From a checkpoint of a small transformer trained on Wikipedia: a variant of Adam for these matrices.
MLP neurons of a small language model. Each row is named by its layer, matrix (gate and up: input weights) and neuron, and shows model dimensions 240-367. Each number is 200 + 20 x the weight over its row's rms, rounded and kept within 0 to 999. A neuron's up and down rows have the sign that makes its largest values positive.
After each neuron's rows, "fires in" lists the words (lower case) most often at its 100 highest values on Wikipedia text that the model never trained on. A number after a token or word is its count.

L8.gate639,175,220,201,201,180,229,185,210,191,202,177,176,200,211,210,217,217,211,198,209,190,194,181,204,200,201,224,216,195,200,188,223,226,175,230,180,188,160,234,194,219,218,165,211,224,213,242,217,206,164,238,191,189,172,199,205,199,226,172,181,223,187,183,226,188,194,217,165,196,196,220,202,204,193,203,193,202,205,217,181,194,173,182,199,221,227,181,207,204,213,218,165,189,198,201,203,239,172,203,210,209,222,228,221,197,210,200,216,198,177,185,192,213,180,214,186,182,206,218,198,209,238,205,161,190,174,179,195
L8.up639,209,192,181,202,235,199,198,227,209,182,203,203,204,194,199,215,170,199,259,215,184,190,212,180,225,187,240,218,157,170,164,228,229,212,178,201,202,179,222,233,176,192,181,219,199,184,171,144,220,176,176,170,185,209,192,152,180,177,221,189,204,212,183,185,220,196,199,246,191,206,204,203,218,198,193,192,206,211,195,211,203,178,206,173,198,197,168,200,210,175,208,214,187,200,195,170,186,240,175,181,190,203,199,182,180,216,206,235,194,205,224,191,196,182,189,250,200,200,194,208,202,179,135,196,218,185,232,183
fires in: "between" 20, "after" 17, "in" 16, "by" 13, "under" 10, "during" 6

L8.gate1420,167,202,243,222,169,207,183,185,184,174,209,201,214,227,163,229,236,209,185,237,201,233,200,184,185,186,202,177,205,167,222,214,226,245,179,208,200,174,207,212,235,174,209,236,199,236,214,210,216,205,175,241,227,202,226,197,186,215,207,218,206,192,199,187,201,180,210,216,196,209,217,195,226,204,207,192,199,225,190,171,214,209,198,237,184,211,202,224,186,179,183,211,223,192,165,218,198,193,186,177,208,193,215,165,217,211,214,210,217,187,197,202,218,207,189,208,227,224,217,237,182,230,211,189,202,210,195,175
L8.up1420,155,242,225,211,209,192,185,217,202,220,195,210,192,214,214,211,210,234,193,160,196,214,197,239,206,216,191,186,177,231,245,224,201,211,188,174,176,162,211,172,165,183,205,221,198,216,197,178,217,212,181,210,205,180,182,208,242,210,199,201,205,210,212,215,213,224,190,204,221,189,217,215,198,220,202,188,194,207,172,189,200,165,198,179,216,193,198,205,211,202,209,229,163,231,181,200,194,186,187,162,195,209,194,213,204,213,202,199,181,165,193,161,249,175,212,180,213,195,192,196,211,222,205,206,193,209,233,201
fires in: "the" 97

L8.gate339,209,183,200,192,186,227,246,192,203,208,195,195,196,247,189,206,205,200,206,209,215,212,209,206,225,170,204,177,198,216,228,201,210,193,214,201,204,221,186,199,185,207,213,214,223,210,213,181,218,175,174,221,213,217,195,256,227,193,198,198,204,204,202,194,225,188,188,195,153,207,195,240,203,161,169,199,204,174,200,176,188,199,173,216,186,187,181,205,204,218,215,216,183,185,176,192,221,209,235,191,211,230,179,198,175,185,191,201,166,206,162,187,188,217,200,194,194,185,157,220,186,189,198,158,174,177,224,197
L8.up339,206,170,216,196,190,210,166,165,243,165,183,210,230,231,203,187,215,202,194,155,198,175,204,200,226,224,175,228,184,219,226,206,244,174,177,206,198,195,176,226,212,205,198,177,187,163,195,181,207,232,200,178,223,172,213,201,183,227,193,205,221,196,183,195,180,191,180,173,207,183,196,188,197,210,153,221,179,184,213,206,195,229,218,204,184,184,182,185,210,212,207,208,232,187,168,201,215,182,205,187,183,213,182,175,214,230,167,194,204,202,177,179,203,176,217,190,234,211,218,188,186,186,178,185,194,188,202,200
fires in: "is" 56, "are" 11, "the" 10, "of" 5

L8.gate590,155,180,240,196,192,192,164,165,189,190,216,197,206,205,207,209,192,217,203,204,210,243,186,185,193,217,203,198,221,187,214,200,217,231,176,214,172,192,213,222,230,187,207,212,155,173,218,169,203,198,195,184,151,170,205,199,211,239,200,178,224,208,208,200,229,227,218,199,205,207,169,202,189,207,166,199,170,202,206,178,220,219,204,206,164,204,149,186,218,187,220,215,199,217,185,220,196,230,176,236,187,192,212,170,183,208,226,225,159,187,186,204,215,217,200,200,156,161,201,237,176,225,206,220,175,217,207,183
L8.up590,181,220,178,198,194,218,194,191,219,202,230,239,207,186,225,216,197,203,200,179,225,222,209,201,225,204,216,215,196,233,237,203,195,235,207,208,218,159,198,235,189,213,185,197,180,197,235,185,169,183,192,225,196,211,217,211,189,224,198,200,199,224,221,221,226,162,202,215,204,194,208,182,231,199,196,202,192,216,200,175,174,228,181,224,225,208,211,215,172,192,171,214,199,202,194,179,183,199,200,186,186,225,175,209,206,202,182,205,199,181,183,233,157,203,193,177,172,205,226,220,169,201,187,209,223,205,153,222
fires in: "as" 49, "the" 33

L10.gate1192,240,225,177,235,236,221,179,191,190,190,161,186,219,229,210,156,199,216,211,185,183,208,185,225,186,203,196,203,176,201,221,208,148,208,230,202,178,157,177,226,207,202,229,201,164,230,154,191,201,200,203,208,226,204,205,143,220,185,188,213,205,246,193,191,207,230,185,194,238,213,232,243,234,193,184,201,209,191,214,198,201,211,176,212,190,202,177,181,198,200,190,203,204,213,196,220,180,192,200,209,217,235,206,224,182,189,199,237,183,212,197,202,239,150,207,173,218,179,210,202,221,188,181,186,208,183,222,194
L10.up1192,213,173,229,186,188,191,235,198,179,219,193,164,164,231,199,195,193,192,204,193,201,193,195,239,205,170,199,185,174,197,248,211,157,241,231,214,159,202,166,176,216,214,230,186,179,238,204,177,183,192,169,170,213,187,192,143,181,224,204,185,207,224,191,211,193,219,191,208,201,205,200,215,207,164,204,229,193,168,208,204,191,237,187,201,224,245,201,167,197,182,210,208,206,176,222,172,192,205,182,178,195,208,201,215,168,196,186,205,155,216,166,203,212,217,191,194,176,162,153,204,189,164,189,202,185,190,197,216
fires in: "by" 24, "in" 19, "for" 16, "and" 8, "of" 6

L10.gate909,185,173,197,198,192,198,161,170,185,207,196,194,244,187,192,151,210,242,209,228,190,212,199,172,193,219,174,195,196,240,244,183,216,215,196,200,216,208,206,172,222,205,197,214,211,223,180,196,219,221,166,151,219,170,215,217,181,213,183,235,199,200,187,191,201,209,187,188,211,203,172,240,191,170,207,209,209,182,204,193,218,183,200,221,189,196,234,194,195,180,178,212,216,220,184,177,189,211,227,171,228,217,220,181,205,188,214,175,179,202,199,211,209,216,185,213,186,207,215,216,191,206,213,196,224,188,186,196
L10.up909,181,201,235,204,189,197,209,196,216,190,207,161,219,196,146,218,220,192,215,202,170,198,224,179,202,213,198,191,190,174,205,213,216,179,215,216,227,191,212,201,204,204,203,199,219,214,174,199,196,195,196,182,188,216,216,190,173,204,205,215,186,165,223,169,185,183,199,206,171,207,188,183,194,207,198,222,215,184,197,194,201,226,225,195,214,190,212,186,237,215,182,204,220,186,203,212,192,201,208,176,227,182,185,192,190,201,225,174,200,208,197,190,219,229,186,177,221,178,167,238,177,179,226,199,213,197,217,197
fires in: "april" 16, "september" 15, "november" 13, "october" 11, "december" 7

L8.gate1532,182,206,214,208,174,226,213,162,195,222,183,195,215,224,185,200,155,201,247,215,158,197,235,205,199,197,197,159,196,204,201,195,202,218,198,180,226,179,205,136,228,212,193,213,166,222,181,214,242,227,179,188,192,208,219,224,211,182,192,222,190,210,215,203,194,212,178,223,183,204,199,219,202,194,197,186,191,173,189,209,202,194,192,223,205,188,181,208,187,202,200,188,213,211,169,191,212,202,182,208,160,232,180,210,203,192,194,184,202,203,164,206,230,160,214,215,176,183,174,194,186,191,195,164,210,189,214,213
L8.up1532,191,195,195,242,223,211,197,172,188,192,185,178,159,205,200,213,215,199,191,191,217,204,166,171,193,202,218,203,220,240,236,211,153,239,212,192,202,218,153,204,237,225,218,204,205,192,218,184,175,216,224,198,195,233,223,198,205,249,208,216,193,187,202,217,202,204,173,203,188,188,186,214,173,199,220,206,229,188,236,195,186,202,224,186,195,219,236,159,220,183,168,176,217,209,177,217,209,195,169,165,145,207,186,207,167,168,200,221,202,199,186,222,222,183,189,183,156,161,193,239,194,178,209,202,202,193,197,167
fires in: "the" 75, "in" 4

L8.gate1401,172,192,227,181,181,206,194,197,196,194,213,201,209,197,175,200,176,202,207,217,208,184,174,201,201,187,193,202,208,220,195,225,191,197,193,187,215,165,182,181,209,209,211,152,210,195,195,208,184,208,207,208,220,205,192,241,194,225,207,222,265,230,171,206,187,194,194,227,210,223,162,168,196,183,240,239,226,189,198,197,192,210,147,201,177,172,183,227,216,164,218,157,198,218,188,183,175,188,187,193,217,195,225,207,235,181,185,186,244,183,184,194,211,222,184,228,207,205,202,182,202,220,201,168,212,204,219,220
L8.up1401,213,173,208,195,222,195,213,224,206,203,172,190,238,181,183,189,186,188,243,206,210,212,250,188,216,177,193,209,212,218,203,153,229,199,242,236,193,233,194,187,162,166,201,227,216,184,201,215,202,197,176,171,221,204,180,192,205,200,213,192,196,201,179,189,192,197,187,234,203,196,193,220,193,225,199,222,212,245,220,200,184,192,209,220,232,170,213,167,222,218,174,225,213,173,154,199,197,158,171,186,194,201,208,220,204,199,201,213,222,187,183,169,206,220,200,192,241,209,248,158,200,196,179,183,199,196,178,186
fires in: "on" 56

L8.gate320,192,214,195,185,173,185,199,204,192,225,189,230,169,207,200,169,228,194,190,209,190,187,205,196,195,186,195,188,179,201,200,213,207,227,218,215,198,174,198,208,174,196,167,209,207,185,192,208,227,174,197,244,184,183,177,157,164,231,188,182,195,197,197,211,195,195,167,255,174,198,217,224,192,204,203,181,196,160,174,183,196,184,161,195,208,179,184,184,203,226,188,208,201,231,180,199,174,192,163,211,183,204,199,244,200,198,189,240,196,173,173,180,212,204,218,198,190,206,200,187,221,172,186,186,237,172,215,202
L8.up320,191,180,183,179,203,189,209,219,180,201,186,205,190,192,229,200,196,190,201,190,192,209,184,212,193,189,178,225,188,226,223,165,218,207,206,184,180,200,239,221,185,202,175,176,219,173,181,235,171,214,190,195,194,199,210,176,149,203,149,207,178,165,161,213,178,195,212,231,197,200,218,191,215,194,203,194,232,200,211,213,199,166,182,204,226,220,233,189,176,191,168,217,218,204,202,194,218,194,154,188,207,213,172,218,183,175,178,191,162,193,196,204,181,215,223,184,200,197,211,202,226,188,214,198,236,190,202,189
fires in: "of" 61, "in" 8, "much" 5, "with" 5

L4.gate21,201,218,209,186,208,221,199,215,177,183,174,178,215,219,207,195,240,189,194,228,199,227,198,199,190,185,190,218,199,173,204,232,219,176,211,205,144,154,203,145,230,233,183,211,189,217,220,225,229,213,183,221,225,182,195,173,202,193,211,222,198,209,225,194,219,214,200,203,185,205,202,196,195,190,193,195,206,175,179,206,197,213,190,200,234,190,199,200,187,197,191,200,218,195,225,205,201,218,173,156,194,152,239,209,173,225,211,199,177,202,210,248,232,181,210,177,216,198,193,214,209,224,203,166,165,182,197,210
L4.up21,213,213,198,191,239,191,193,203,202,185,231,225,208,171,188,193,205,212,213,163,200,217,221,207,200,164,226,225,215,184,220,210,200,262,176,186,204,196,191,192,177,201,171,181,212,221,273,190,218,216,200,198,194,209,204,188,200,204,196,215,167,177,201,227,198,181,164,188,206,201,202,195,179,224,165,197,195,186,240,203,198,176,157,184,193,197,208,212,199,200,187,202,204,207,186,216,202,215,195,177,212,205,168,180,251,247,238,207,172,194,193,214,196,169,196,214,213,221,187,200,233,164,201,217,196,195,216,198
fires in: "the" 22, "of" 10, "spartak" 9, "for" 6, "a" 5

L4.gate1373,202,202,172,229,181,195,155,252,205,196,158,213,219,196,152,192,186,211,190,206,206,199,191,199,193,162,217,169,188,197,182,205,217,209,207,216,160,142,183,168,194,214,196,170,181,187,193,241,195,193,202,196,195,173,193,179,193,176,203,149,200,208,186,217,216,207,170,222,191,206,173,223,204,179,213,201,185,194,205,206,205,200,183,222,201,200,182,204,181,224,184,213,200,180,234,202,159,254,183,162,183,205,224,192,173,170,211,186,196,202,217,168,201,193,195,200,181,194,199,196,151,187,180,194,186,188,201,192
L4.up1373,193,195,185,202,216,222,200,216,193,212,213,223,205,170,173,203,172,196,203,209,199,224,179,215,223,173,219,202,179,197,188,215,198,174,154,228,197,213,196,218,221,193,195,201,148,181,183,189,192,191,225,225,235,217,177,194,178,171,198,180,197,213,199,200,220,205,219,204,140,195,185,218,208,202,176,195,183,203,230,201,206,187,240,231,225,175,185,212,177,183,219,190,211,188,222,170,176,203,189,199,215,212,225,158,239,188,164,237,187,212,204,201,205,204,180,197,214,215,179,195,184,198,198,202,206,241,227,211
fires in: "before" 32, "after" 14, "of" 11, "until" 11, "throughout" 8, "since" 8

L8.gate97,210,160,196,178,199,180,212,220,182,200,227,226,181,187,176,199,198,174,210,196,228,157,203,207,221,163,215,177,213,211,233,217,198,206,227,193,183,196,251,197,210,185,239,200,231,183,174,215,202,226,224,211,185,160,214,213,209,212,173,203,240,200,216,196,248,231,192,242,183,213,183,195,194,216,205,195,175,189,204,186,179,190,179,245,186,189,198,215,165,187,213,203,215,193,200,169,179,249,167,173,174,186,181,248,204,204,186,223,176,183,208,218,206,182,189,218,175,206,166,213,188,227,177,182,219,187,188,182
L8.up97,223,195,172,167,177,215,223,219,199,184,189,203,209,168,199,175,159,188,211,175,226,185,203,208,220,201,184,203,204,213,161,195,221,189,217,221,200,199,196,206,216,159,197,213,161,154,173,246,191,202,203,203,195,190,219,215,207,184,177,206,219,192,163,233,192,202,202,180,182,206,203,195,224,221,217,186,225,179,175,209,202,204,174,217,225,212,190,224,208,201,233,185,213,184,150,212,181,208,252,180,233,209,206,217,185,202,195,216,189,201,207,200,147,241,227,195,202,233,188,204,202,205,230,206,202,177,207,212
fires in: "of" 48, "in" 24

L4.gate271,192,165,213,178,201,172,210,167,209,182,162,230,164,196,168,154,221,199,176,198,219,208,190,208,184,180,198,187,202,217,218,206,192,206,215,176,206,189,193,183,197,219,194,208,227,211,226,187,226,197,192,154,195,152,199,209,228,186,193,207,163,182,176,187,203,191,186,217,181,240,164,193,233,173,237,174,173,221,180,176,218,202,196,191,185,181,197,197,200,205,195,226,211,223,174,217,234,211,174,180,202,197,200,207,169,209,161,181,154,189,175,185,170,177,192,209,227,194,204,266,189,215,191,168,167,175,193,196
L4.up271,224,165,196,211,184,226,193,196,184,199,215,194,223,171,166,186,195,206,223,202,203,214,220,229,191,187,215,190,184,164,205,192,183,168,182,193,167,184,214,234,214,213,190,196,212,185,211,184,159,186,215,204,183,235,203,180,221,190,176,197,212,204,188,158,204,213,240,202,163,181,189,217,217,197,215,209,175,178,198,201,203,197,185,207,222,164,233,186,192,218,182,182,183,202,176,203,147,193,197,159,228,168,187,202,214,193,213,229,215,178,175,216,196,198,197,213,183,211,222,196,194,189,197,207,199,213,240,190
fires in: "such" 31, "these" 21, "including" 8, "part" 8, "those" 6, "with" 6

L8.gate646,222,217,199,196,198,164,198,188,206,217,202,193,171,201,202,184,183,186,198,173,184,189,206,155,209,206,214,205,213,178,199,217,226,228,249,196,211,203,218,201,201,193,224,195,251,222,201,201,197,198,192,235,193,199,156,204,247,204,227,197,213,192,202,187,152,212,209,178,213,216,206,211,166,208,200,187,222,202,186,213,195,209,200,222,210,178,207,187,196,211,222,195,214,199,184,223,193,204,222,209,182,175,193,157,170,244,209,224,207,205,187,249,207,219,205,186,197,204,197,185,190,191,201,169,196,165,218,192
L8.up646,215,206,204,218,173,190,224,196,201,226,191,173,178,232,216,178,255,201,236,208,193,170,203,204,230,220,184,208,192,222,171,226,224,197,194,245,200,222,173,200,169,199,200,215,197,211,240,173,245,202,180,207,214,203,214,188,217,227,238,206,207,168,227,191,174,248,206,188,182,198,216,195,184,187,194,211,191,158,213,220,205,195,200,232,222,184,203,181,231,184,196,165,200,210,189,176,216,202,233,182,183,219,194,183,198,186,207,210,215,205,183,181,191,196,202,206,227,180,206,204,216,212,204,159,204,182,213,220
fires in: "as" 29, "is" 29, "be" 12, "became" 8, "become" 7, "it" 4

L11.gate1005,213,200,244,184,183,186,219,191,234,235,211,214,204,197,200,191,200,206,170,198,199,214,223,188,230,159,188,169,201,194,254,217,199,240,173,224,170,185,185,212,217,189,193,193,224,210,193,189,218,190,218,175,242,192,225,218,195,225,226,227,209,186,204,213,214,209,201,219,188,211,192,202,195,246,193,198,275,216,176,220,227,196,193,237,194,158,220,214,222,226,229,202,199,219,181,202,188,226,225,195,197,214,260,210,232,183,162,202,195,204,176,187,231,199,177,186,171,205,184,208,198,217,200,168,212,198,217,215
L11.up1005,240,166,187,195,229,209,199,232,197,181,219,185,191,230,239,205,205,178,249,206,210,183,229,207,241,200,189,176,205,234,191,199,197,166,188,245,194,171,197,194,182,205,227,222,168,167,215,219,191,215,216,227,211,263,198,189,211,196,206,178,202,194,197,181,194,214,168,182,188,200,176,226,198,187,171,226,189,207,189,212,172,185,199,221,210,183,225,231,175,210,176,204,204,220,209,205,221,243,194,229,215,226,174,194,190,166,180,194,213,195,237,197,162,193,190,182,221,201,172,205,208,227,204,175,220,168,227,203
fires in: "has" 34, "had" 29, "have" 19, "s" 6

L8.gate1049,192,172,228,218,200,204,173,196,212,209,185,193,214,243,198,188,228,223,179,222,196,182,206,238,196,197,203,198,158,226,222,196,207,180,212,215,187,202,213,203,201,183,208,203,170,223,222,198,244,212,244,200,173,204,210,214,183,176,197,194,223,181,243,203,190,208,189,200,185,217,230,183,204,174,180,190,186,203,189,193,198,189,180,243,239,212,134,232,209,214,210,231,182,193,203,190,196,224,207,189,211,202,179,204,220,192,173,192,163,205,162,207,185,181,182,232,175,215,194,197,219,196,196,180,180,197,184,183
L8.up1049,196,192,211,197,180,203,232,200,207,211,228,251,213,170,154,197,213,191,182,220,179,201,218,182,212,211,213,216,206,182,195,211,223,204,186,218,183,178,230,204,230,195,191,220,198,212,172,179,222,239,217,184,213,199,208,196,194,192,183,211,195,163,224,164,228,202,225,220,198,191,145,213,218,172,219,184,184,202,227,187,189,190,202,195,194,187,173,202,194,211,175,230,178,189,153,188,206,214,192,178,222,215,237,200,188,150,211,227,192,203,203,213,181,197,185,194,188,210,220,199,191,205,224,223,213,205,233,187
fires in: "after" 42, "during" 26, "before" 11, "since" 8, "until" 4

L8.gate1055,226,202,206,204,226,184,231,190,213,238,196,213,161,207,204,175,209,195,183,194,215,190,244,240,213,226,207,204,175,210,188,211,204,212,191,213,148,198,173,184,213,203,217,197,198,230,196,180,213,230,243,206,199,193,175,230,197,190,234,169,218,244,218,193,232,194,163,227,240,206,213,186,212,186,211,218,227,178,190,206,228,220,155,209,230,142,180,188,204,180,235,192,192,197,198,225,204,192,215,173,205,195,182,206,184,188,222,187,179,196,186,228,225,209,192,211,195,176,187,177,200,200,207,162,199,204,213,171
L8.up1055,183,201,148,181,206,211,196,202,194,218,178,211,194,214,166,202,212,192,213,185,226,203,180,182,159,173,206,218,213,222,210,177,194,200,174,196,145,213,199,192,205,240,172,206,249,183,208,182,206,219,215,178,227,238,204,201,195,199,221,199,235,240,193,207,239,170,210,208,204,210,223,167,162,201,222,177,215,193,207,194,205,164,195,227,183,214,208,182,198,151,195,226,203,208,199,172,205,179,229,178,166,213,199,208,168,164,187,194,207,242,226,159,206,221,188,145,231,205,219,245,223,229,209,199,219,176,230,210
fires in: "to" 24, "as" 10, "in" 7, "would" 5, "was" 4, "from" 4

L4.gate1196,199,174,173,210,176,205,214,205,170,211,164,194,168,188,199,194,215,217,149,204,167,220,170,213,208,198,195,186,194,212,229,164,189,192,195,241,173,169,219,192,224,198,202,178,191,208,197,226,188,216,184,203,235,189,212,210,177,177,232,196,235,215,209,206,215,198,170,195,194,240,178,222,215,193,198,184,211,182,201,205,227,147,185,204,188,188,229,212,152,198,179,190,212,209,221,202,187,197,214,154,222,201,194,208,176,209,172,217,184,182,164,215,218,173,180,210,161,191,222,203,202,239,164,196,234,150,228,186
L4.up1196,201,222,224,189,214,233,198,196,192,218,193,180,214,206,207,202,200,231,227,207,217,153,203,188,157,180,182,210,191,175,193,175,213,231,238,184,184,182,203,226,257,168,186,208,188,210,163,230,188,194,202,213,194,197,195,218,180,191,208,185,177,161,179,140,174,164,210,189,173,230,202,213,200,214,203,179,199,173,208,201,208,192,194,225,200,202,199,147,193,181,207,198,191,204,171,210,186,185,198,172,186,201,176,214,191,202,223,198,215,186,182,213,228,230,189,191,150,192,228,205,210,210,202,142,212,211,219,187
fires in: "january" 15, "october" 13, "may" 10, "march" 9, "november" 9, "september" 9

L8.gate748,184,196,166,224,204,241,198,216,186,186,184,203,200,173,167,174,210,192,193,196,208,188,203,210,234,215,205,209,159,198,184,175,221,216,232,188,174,191,238,169,185,177,200,214,220,202,180,203,188,199,192,189,177,190,184,172,187,185,238,185,238,222,185,217,184,210,213,237,196,217,177,193,247,149,190,229,203,203,190,185,207,186,155,215,211,205,173,179,171,219,177,233,191,252,188,167,212,215,210,182,207,228,218,180,190,190,198,204,213,194,174,250,209,187,207,183,204,188,197,213,192,194,192,203,174,180,211,170
L8.up748,191,188,214,210,176,199,211,211,198,201,189,219,192,214,201,198,204,176,200,191,223,185,213,207,216,176,191,223,219,255,204,145,205,191,176,211,185,218,217,224,237,187,227,183,198,193,195,206,184,216,199,201,190,194,187,228,185,209,177,202,198,197,158,220,204,177,224,254,224,179,186,235,249,205,215,221,199,179,209,224,186,228,183,209,200,210,218,194,205,212,194,193,187,193,224,147,236,190,203,182,184,203,203,227,175,212,196,232,168,181,218,165,181,166,171,207,162,217,158,170,202,224,193,177,242,187,209,248
fires in: "at" 28, "there" 12, "of" 7, "in" 6, "for" 6, "with" 6

L8.gate1287,206,232,198,234,208,211,177,158,168,202,194,200,196,226,186,207,204,206,188,205,199,181,241,239,198,181,159,195,220,181,195,182,248,216,192,192,195,194,199,216,205,221,200,190,214,205,220,178,208,182,193,212,207,232,214,194,186,148,193,217,212,196,228,187,185,208,169,192,164,213,210,216,211,199,170,184,205,204,182,207,196,190,144,238,194,190,189,275,200,205,226,201,179,204,217,196,227,202,173,209,202,187,158,224,158,178,176,192,180,217,193,168,179,192,190,192,242,199,171,222,195,190,210,204,177,173,188,215
L8.up1287,202,216,229,197,231,206,232,227,198,189,183,210,188,183,248,220,201,203,196,202,223,220,194,211,220,173,216,225,217,213,197,216,205,209,169,205,178,206,189,187,190,182,213,174,223,186,198,154,206,262,206,240,209,221,186,191,196,208,209,179,190,219,200,187,209,210,189,232,224,214,200,202,191,229,232,214,234,194,212,209,206,195,163,222,204,197,224,207,216,167,181,226,207,188,185,215,203,207,184,182,205,228,181,217,209,199,205,218,190,170,229,215,211,209,188,209,202,221,205,237,206,217,203,218,155,178,191,171
fires in: "of" 54, "in" 14, "living" 4, "the" 4, "from" 4

L10.gate621,199,161,186,205,213,215,156,222,222,182,201,208,214,193,205,195,179,230,188,197,202,226,230,197,170,201,189,198,210,214,166,219,203,211,186,228,170,209,215,256,200,192,211,173,194,213,194,228,203,161,178,217,192,197,209,200,220,198,207,176,189,224,152,230,193,208,210,206,213,203,191,168,214,192,168,208,186,200,199,169,196,196,173,225,184,162,192,198,188,213,171,231,161,195,174,205,211,212,193,186,182,185,205,214,183,196,201,205,174,189,213,240,230,212,195,207,214,172,193,205,173,159,143,223,223,165,237,180
L10.up621,199,194,207,242,199,198,200,218,207,190,203,223,206,220,224,178,202,202,205,206,192,220,211,212,169,229,228,235,199,240,236,192,190,211,178,225,198,181,243,219,209,206,238,222,217,241,191,209,170,219,207,181,224,191,198,162,206,200,237,204,209,197,193,184,202,180,182,227,187,215,203,170,194,165,192,220,236,173,199,172,186,207,175,211,207,196,213,242,173,192,202,213,194,199,162,169,221,200,185,205,167,203,242,188,183,205,219,195,178,227,197,236,215,216,194,189,228,201,234,199,185,216,136,229,200,199,251,164
fires in: "at" 38, "the" 14

L10.gate554,210,185,177,211,252,189,229,180,202,199,207,206,187,231,209,190,203,192,224,170,197,180,210,201,207,181,190,195,200,193,207,220,210,194,202,205,149,186,214,218,196,202,209,221,193,185,175,204,195,186,179,192,208,205,167,178,197,194,202,197,206,211,216,220,188,191,218,185,192,204,172,214,180,182,211,140,242,198,174,187,223,208,207,235,197,182,174,179,212,195,201,180,188,216,190,217,169,251,216,178,185,188,191,198,211,181,210,177,167,169,209,188,248,241,210,210,205,155,196,212,187,221,216,174,174,189,194,216
L10.up554,208,173,193,172,166,189,207,185,206,189,229,192,204,202,223,216,160,205,182,174,228,167,198,212,191,224,206,165,178,179,216,246,206,212,202,190,196,178,182,207,192,200,201,224,186,203,258,206,184,197,177,159,222,215,204,208,226,190,191,203,218,237,206,183,212,174,197,188,207,200,225,182,230,208,205,182,221,227,188,158,191,183,204,185,186,188,212,192,160,183,203,174,190,238,196,197,208,240,213,170,185,208,225,198,187,209,195,173,211,185,201,196,192,226,158,207,198,228,206,223,178,210,217,176,154,203,172,193
fires in: "is" 35, "are" 15, "a" 11, "as" 10, "was" 6, "its" 5

L8.gate1347,171,208,206,228,218,208,177,214,215,185,211,183,208,216,220,229,224,222,239,176,214,181,197,198,202,185,226,180,219,238,222,214,208,224,208,195,178,191,210,200,209,200,198,201,203,198,212,177,212,170,201,209,159,193,210,245,188,206,224,206,209,178,220,204,189,212,218,215,204,203,216,197,200,205,208,155,206,225,240,221,190,183,173,213,198,204,175,222,183,234,183,216,214,220,180,183,237,204,187,188,196,215,236,200,203,198,190,168,166,179,173,249,197,220,222,189,209,172,208,228,198,196,209,209,185,182,159,174
L8.up1347,175,215,189,244,199,210,180,188,233,196,210,214,239,225,239,214,202,240,190,203,184,166,210,237,201,190,193,235,184,192,198,226,217,207,182,222,182,208,206,210,178,160,165,195,195,201,247,190,178,206,206,198,190,208,226,215,167,226,211,189,217,192,178,228,187,217,193,194,207,203,216,201,201,237,218,186,179,164,195,210,204,185,200,201,204,193,162,216,201,180,168,208,178,230,183,218,183,221,207,168,184,169,204,188,205,202,200,195,157,187,188,200,226,200,216,199,218,209,210,195,208,185,168,212,164,195,182,153
fires in: "the" 83

L10.gate925,261,214,187,235,205,172,195,173,250,220,207,205,182,206,191,197,223,202,218,187,214,196,183,246,220,191,196,158,202,205,213,189,203,258,190,211,189,198,190,204,227,226,218,202,200,193,214,193,160,213,213,202,201,221,184,211,211,154,221,197,193,218,220,184,190,194,214,201,186,205,213,205,208,203,213,190,195,190,200,205,244,202,187,211,212,192,182,185,186,167,261,190,214,174,204,222,160,235,221,184,188,211,224,174,206,180,213,206,184,183,180,204,186,210,208,169,174,184,225,182,228,211,192,174,204,205,236,176
L10.up925,207,143,180,189,236,218,183,206,203,211,189,177,203,234,169,183,206,204,212,191,229,167,186,195,232,206,221,226,185,194,208,211,211,209,175,203,184,195,186,196,160,215,159,196,241,200,210,234,207,201,168,222,157,235,189,181,247,242,212,181,214,206,215,220,169,164,227,198,164,197,215,202,212,198,178,205,204,182,207,220,209,183,207,200,202,179,211,204,216,202,234,189,227,198,188,214,214,194,178,214,188,203,206,218,206,224,196,216,232,192,191,216,187,213,210,218,208,220,193,192,202,205,213,190,201,170,202,238
fires in: "is" 40, "was" 36, "s" 5

L10.gate376,171,223,187,213,209,227,175,198,221,196,200,206,190,230,178,188,203,209,211,232,203,200,225,176,196,192,220,199,202,181,179,194,191,204,176,200,188,234,186,171,179,195,223,190,254,201,205,199,198,215,188,207,153,179,219,204,211,207,204,200,192,202,202,218,184,210,227,201,216,209,185,228,202,165,175,177,191,198,198,204,189,192,236,193,154,217,216,209,195,212,190,208,230,205,225,194,181,200,183,239,166,158,212,146,185,178,162,224,169,219,211,230,213,191,195,197,187,178,193,219,191,227,194,212,192,186,212,172
L10.up376,183,210,244,238,186,185,214,235,197,220,183,217,252,202,196,209,216,200,173,195,197,203,181,192,238,212,193,237,190,226,224,191,265,190,184,183,211,183,193,260,192,205,188,183,167,226,225,191,210,227,226,190,209,226,218,220,173,234,191,258,228,201,162,209,223,225,226,236,173,198,235,183,221,175,210,206,186,192,196,193,203,203,218,192,235,189,161,192,185,201,225,222,191,178,198,182,207,182,222,205,221,228,209,159,224,195,183,200,188,235,188,231,194,208,176,186,222,229,159,208,160,186,189,202,184,152,223,167
fires in: "the" 37, "new" 15, "s" 7, "debut" 4, "first" 4, "his" 4